{"n_kv_head": 1, "activation": "swiglu", "norm": "rmsnorm", "norm_eps": 1e-05, "rope_fraction": 1.0, "attn_scale": 0.125, "tie_embeddings": false, "parallel_block": true, "schedule": "wsd", "decay_fraction": 1.0, "decay_shape": "linear", "seq_len": 256}
MLP neurons of a small language model. Each row is named by its layer, matrix (gate and up: input weights; down: output weights) and neuron, and shows model dimensions 80-175. Each number is 128 + 32 x the weight over its row's rms, rounded and kept within 0 to 255. Numbers have three digits each. A neuron's up and down rows have the sign that makes its largest values positive.
After each neuron's rows, "fires on" lists the tokens most often at its 100 highest values on Wikipedia text that the model never trained on.

L5.gate475:149148148145189139114088155155142156168106142080105160136115108107113113116168160096118090099166119151127113179080102182136117102089176159103100100096112105082095067146126159190077139127191154082081120133182139122161095073055135117141095071099114137124085167143079169155193091124142116144
L5.up475:050141077152158077149132152098090141158123131110096175127165143127077144127129119099113117134085140123103093117142163166118110149140114107140149153134133102166183186128146131164095105111168068107173099158123130170166114149137165056130137090097117071163118155111140116129101102156141119109
L5.down475:065097127138166137099080195123083155101193121099135121101173098115106109239120074074156144115122087209098112113117139170094164143158116129132156119120191131128150110141169155134167099158198103117123137128085146123186179165127144157134171136157131061130072116083091187121139116098122141124
fires on: " Su", "pos", "lu", "qu", "u"

L4.gate382:204095119151090103156101107195221115202142124153127181064134152109126142103113087093116199135132153120143083146162171154176115095144132139184129147086074168105125184103073103089137115064132133118097149100104092081138081097141241095170092103161130030116148146081102107130166100105073141095
L4.up382:170158113118134125176084032085162117116158095147066160172118082139089156101120103093102175129130181155134181105134173079114115116080190131154163076119076168183098128115081129087096113124152152154104112146124131105157138133164125111160156169167143141110147115142108163103167166113090127117
L4.down382:102170112164093124081103090103119193173102146104112076110131119129104105094150160169196110128135142137112121108115145138158127088174149100084122144140145113146046144159103097145150102141152137138079141101202131158179119121153109118114074160052100135122123105139142115141171109182137144112
fires on: "–", "6", "4", " first", "5", "at"

L5.gate257:086130118127131098152097122106162104104146169161110097169135162094116108110092129127116086103156115090113117174123143143103099143122083187139164077076165151102100085161131161197110116128106162148104096114166116130094133130165122163166129140147095177155038141157138088079124151137056141134
L5.up257:130097108168155128151134069092147151141097095116127152105095123102082107063158111058132144131112142075184076128187156146103097157077107136137078122114169168073140079137117079152097222066045148124086130110135143155115137120099134086081103122108097158101076145167103073083188160136142102168
L5.down257:131118104118078120127072169108147098153133137107126180152160195154216085118136152136170154093138156154129109122133114139115158077127140120064120110147080105167198131129077120126157131162108175128094142140090158139161133153120120066120179066098134164081127113136095096159077107122193101189
fires on: "===", " be", "g", " while", " ===", " played"

L2.gate72:102120114113111179167107147139082111126110099092155117117129056130102151142111123118114108168158168114148132112093175118132091118091167087161148158136165119165094074160083145118204093114131177162173085118079069099090148066105151136150149073118128161066118142149093085151101094129150099115
L2.up72:120076140105131161126110171149107193130090127160159097180099160160089113116129113136125164142115135123099128197083108139124046141185079168119077125131163115158149077124167166108117140088147155106149115089157099210097079175091042129105121149135202092095173151165089078076135083060153175088
L2.down72:107158136083122134147138147111088139157121188132121115117125167143128108132112121190173105181162161126124152160057098170128083210121122143107088138103135159103138129081145181122187107124119138117132131135139105134084058083116122144167164105069110076138142112139096132077188108139125109105
fires on: "ac", "ey", "po", "oc", "u", "ise"

L4.gate271:139149136134113138144076149122116124144141147102130109174172110150128084092063097142094108046131133131123170143113097136179137145152113148135139226131113142123114159079128121064152087133102102141186117184220119225132153132153119128155075140181150178086133139099162108088110171193156155106
L4.up271:143154134108140129141087153187044156142129156107072150165148146148150135157115113108124174100087088130133116142122090084145158133175158129108137202132151106154072107124133144034140024134113135129154098107175153150099084122182114127162083124167102162162179146154107101129125182141179147135
L4.down271:104170135127153133099123142173104145101148129026125147196102125124106216127142098131130175151119082132110128131090118086165177134171136231139117176125154110143146092121173116138139111122185136113110151160134146146114147138123099130133094144113142154119127175149083143129116155131116110165
fires on: " Le", "hu", " Ha", " Wa", "we", "Le"

L2.gate459:166198080143073102121110144161118215143150109150124123137094094119112091156131151076149114150189124117137085104122115184172112120170163054094155204112172129120132114096157096093102094111154085140126162153112091128057145118146112162113155092166128028123144143129126116133088137132192127141
L2.up459:097150120161099148103181097144054174133107112069173120119107153126119127148163142160066122110123132157183067145091150111144135114147157109139069102140085172164154148138076112153118149084150105099133145161068080115118179114119132094152170158133111069112160190193160124133162135151128068105
L2.down459:140119098095060091069129074091104158126164126121123101165106149078158100090105117175116171156131146134150124117125171129085148148109140197174135147123121180112115154121143144159126137179108150109122135114167057076109169186141133089162196059118129170198110143104114087128125188159176117146
fires on: " This", "pen", " Red", "sk", "p", "tra"

L2.gate255:102124123154135169073155103123152129107139121124153090130108150090102138127116083146173123145149153162145100133102076135135076104124128113178114154119116095173099092141140122144152158157161151130092118179185141090096110120087105119140095154124126175121143078116123091151104128113115097137
L2.up255:098125150087142174149159109126096118151166117095126177110179086153078071190113168103102116087160101137169201061153111097123173096089100138103155112134106113138126089157135112193073098124128167098134110124154111062092115123149085190170102146194158127165153097141085103120124105116137128112
L2.down255:136154149127137123074103099055164170145146124156131172107169155100091090200127160176105203131133158117193194174144163158144168141138159168112147129125130165116093165188116132142120097117118091057140075094123147129133085136135071203138131134138171160183115107128099115148094153146074139166
fires on: " de", " De", "ed", " di", "v", " Del"

L2.gate315:111083077151109108130145130123066126118120100106140129111112105125146117117129109143125085123150129077074108149086169150129084161108141061157159082138151140143140180083141129155152203091109057110089185131126086146092106167047138129142090114123140149150163121134127131123121131065098172145
L2.up315:068104084092126137083082143125119150162167126225151096115144164099075090137138151150159145093066076146141131116130147149086148065126136085117069146132141076112140127157142130117092140128167164159149109157113147139095154163138156135113125108066159122137134130084137177083114086140177157131
L2.down315:145165113181130102133072132101077121111125199088060095185174109177102155123101140075105082140134144122114138152091105142117139169116095143164129128196173097106100148152115119150146113131147096083179131133136112145083154165115137206131158084179066133072120109147179123068144159122211131192
fires on: "o", "er", "ch", "u", " result"

L4.gate199:169125085175120141152112128098135091147131058087086136121167165111143091122091135067132087093192150139109115164129118147171093130116145145120158206116158120173086189071124139109183076161201160128119095155125111104082101093096159128130171133113172068202113156101126206175163119105146082103
L4.up199:146130120148117130099077176129069122128074151089138115092167145118096106057086105112140099131169212137084084175102096112133111133092154117099172165125169202123089177080108133103118127175148102124103159174075104107113121152142165111131128133147140131123093143128043190071092155136115161109
L4.down199:111114090089081160080079097128160140116173112112102095114131128149122109117097107120111089094078165134155083139122156125121142103121051174140121108134089139110083132137145098094159138157180128225141117115144100094074083156180134131117151132163145094080127127128184169152110117150107098140
fires on: "o", "t", " /", " just", "ke", " long"

L2.gate206:173149128173117189136104121083127110138094148069164145123100145141116151116151123107099168186150124158157152109164138094122144185139113160204203166129202122166161118154163150135090139152094179145116103114111123157146176170111110119118154144120050179120098127101099114120080114095122036051
L2.up206:175132145135106135122107120107091160118074176120131146152182098193115147067099100115121131120120176101172135120101108084076068160089149083129128163123136106115131166134188080118065112079124134167045151157176131122110144079085129118094151169124132152143094097138137175102148129072125123112
L2.down206:159135158109197086128142158141091180166152046111145136084110179162116136218086085114118169117135123121136119064117118140116110156098117087141123091117118141102209083104096136170221165089133176074130126099102098118116103118129173120132148141128141094124163103158174169133110135158112120115
fires on: "il", "o", "al", "om", "ol"

L2.gate299:078073158173071082126174114146160116159169156145130107119159104154190148092155137085080128119150101113122136107108127189153141154191145084092108120205162114116156136091073148096119116132111149097108124100159085160170151140113134155082174133151124207100154095189149093122087126099119083132
L2.up299:104095121138095108166130117153143161146145150091117151083168142184151172109127082167100115132124098113140112182072122139082047118119094120179135154176182129116208145066148140152130152107187118113119155094134108090161126144102112052135153099145186096108118145143108142098098099090123080138
L2.down299:165171122089116170137157205185092181143158133163112100150128132164104133092133124162163112191104136116059130074129099166143169129125129174112117092076084104111163071096141137104167082105076164060123156142147135181105171161186185137106119157092123067149187152142118117106158130138142102110
fires on: "ch", "g", "ook", "e", "mp", "ing"

L5.gate120:131098090088120088102114122103076102097164187151111160139121100190103103154135103130131147091127194078110089126132104109169143136138091049143163140136109228081115130058163184135073169134144146084100089134102101117123063149159134109097177135106093106157107061211154132118148146156123139094
L5.up120:147139161191123087124133104085116098178135114173090191147151155164124084111112141156104115143155156134085109116190133172102096090108154097105136101045130158124143094139175109095090105080162192135138181085130175137163088129075137109149127100133146144210126151092176065116122150101157128094
L5.down120:082097165114130149130151119159119157103095093106098132120081143128175125128065146119153067118115104153158138139131157156114080143118119185134125120082150095116200157071080055129156143156071138150152104170104177143165107121156150172160088108094142156075107138095137134171113141144126119170
fires on: "s", "ven", "day", "lic", "ba"

L4.gate362:145108121085146094130125112120172143129174048109157099180158116151117080140113167175089098119161066063122108115071199184148132140162126128093084088081118145161170138135148096148100128110143111114100131105078094133175120160107098138118130161093116081162166103162185112121154099132172161154
L4.up362:129105107156140097094094184094141084102144144074158149132106164127180124122164066084078106086159156094156176133126104147135128096222157159158125080119167161152143146137148105149120162095097144119135112098126109151126127125075130154210192102154148175130122133143109051138154170116194079139
L4.down362:114082132142104139139147155067115109096129077146181088138160127048121148124114081123097120189135117149085118154086194092165196176169155162167129133142185104152086170109142130169151151146182115142118112184101122180127151137167085146151107108156122127078149081174090142117149081116105104169
fires on: "d", " –", " for", "c", "lo", "oc"

L2.gate102:091101078081097044106126137159139098106126076089059117148123156087114165138089150133075150126155113097127148120121161110156164130108075088182162171200161126112167169133140178143168142141107119183137103127088099158144128145118201128156153070082141124136121154112101141083142096148107191095
L2.up102:116109062105143131096168139070095097146137105127105109109091125125145111192049137161102133180083166171147196120149123125116141164113134159173092152172084155099119126091166143137141098117091092162148168163118139143133128198132200106139157099069141149049113170148153141140140090112118103076
L2.down102:149100149107125133088170177090146163103098130168149184086121123123122118144113140147221113150105146139078113159170118216129104114125107143128118127105131109145083107072084076127110135177162085081117145139127138098072100197131122155150118118138123108080115162194114127159104112120078064175
fires on: "'", "ir", "’", "uc", "ic"

L2.gate101:123157140106102210084094107127171153093163120134078147075098088112103094183115122140104163092138117129165102170178122165148156074085132125111199200136123143075123146109145102189120151065098114146108116149129109114110127127185119182124055121115154148088114162152071106089124132096156039156
L2.up101:070160105156122139125060102166204187129148131167084127075084183081088118134094116118112143115142168141087098188199141166154100096169161129115110134083108112160133151129112081129114178073165102135099122127129081110097130161201113171121126151110099115141119149170075128078104196101154078136
L2.down101:069137143188084187103072131162146137088137097158130075138121145123093182100119143126149169175092092139174144150134149147135176148154169142139144144149107147158157150141168096164086133121138112080131132074120096081127079110221071199102166171114187140178138129112145101115122115143155112115
fires on: " such", " so", "sur", "La", " late"

L5.gate117:151085097094059129090112106148109108128160126172081163095095126119167093158085154163123211150151130159184102082138107130111124058176143126113148085073142170165085187133131106094099139112065094127143105110071153148202117132181134115115172068193119140122132131140160114111119077102154118115
L5.up117:112128145130186190141103114079127117104152159180070194199085149134183135119187110135132144117168080166130133114107109176058099111107148056069124130130183098121123119101106133144158117104085120160102110074109110098105105196116137098137079166141113171123134145101148133056181102074132085125
L5.down117:063124168150173115135112060116157116105088143098139108173187119127173111075145131134137056200106152098113179202117111121079113104142067081103133159125124145135126110135131154152166144146123088150086123127108065119162097118154086121153134153104130092046123167122172150138155178121172122148
fires on: "i", "im", "di", "mi", "id", "un"

L5.gate238:192147164119134171107136121147108124141107135141122148073095157085174127062094149134149084087089119137151189102116175209135120128217136086109100102157081085093101072151115145113109160093086139139188118120107120153071188147110140173198120096144143116126110145118077130143128146094116096058
L5.up238:126085036156097120097128127194108152132089153139128128114210184129177108138117105061153150117123083078180144155123152133178110119139129097069130126138092117095102071131122130149181149129112080121088126079134147128144100098119162091177151110202100153061092191158146189142112064111177102119
L5.down238:144090104087114178140094136148069106081162180071121091071094111131167090106123115161089115114138182107103172178096146149105153121112102127139119148117115190119088136117095124143164127156103169107139115110106111095049106173090087150153099057110115170163118153134116168104137115138156059081
fires on: "ho", " Bi", "gi", "do", "bi", "mo"

L2.gate142:094142115117142151173114076127072111135090114157176124136145143093160112093096154130141171132139111158137101193119154083123150112093138093141093076149116060144099101084112122132127186121174061153136086073130146101097136189134104069109134139168092151104173127123143064111105105130142162081
L2.up142:104086158130097063124122128120090081191118078130115093150116116082132152099122174095175115151189068063126095139114015103132089127087168116152120128192119082150077150057085128143107146121124140151143154141096169107125126122112105155086133078138078147113177172113101124172145095191109145146
L2.down142:112169107172127094122154095155107151084096138104093114124114092134069122175114082191131082096121199157173109147178178094160118125169164140158084119153077115093154099138123111092125136169105133057164108134111135132106112148131115143125054153119138128117154074124176095091137138137149082150
fires on: "e", "ke", " it", "in", "k"

L4.gate228:105102104187137130110125055157112124134078147145120102136123157117178166100063164119118153111149146080130184145094107114118097215105123147167105140100097142157162152148141079138129169159139129110064169180095174104115108107142087041086114096054161141149112139161154111156111053146134120127
L4.up228:105118112139102141145096162163150101142140151125098136141087071129157133156109122105142146112059099083124131113163092176073097120134076165164171125112161115122120136140164118171192173069133117160158062164104117130110107106144121136140164106130108177177124136141043139118091118118166134084
L4.down228:083082148173136117141140121078096077098210149147110087141100119113145082116155096166176135108157116138146128145166099139156159188136063161127083126129103146063115136101119161131122154124130168131167129050079154118206068184157163149156086084125106165066133132104132097092151100155148103185
fires on: " and", " made", "ly", " or", " on"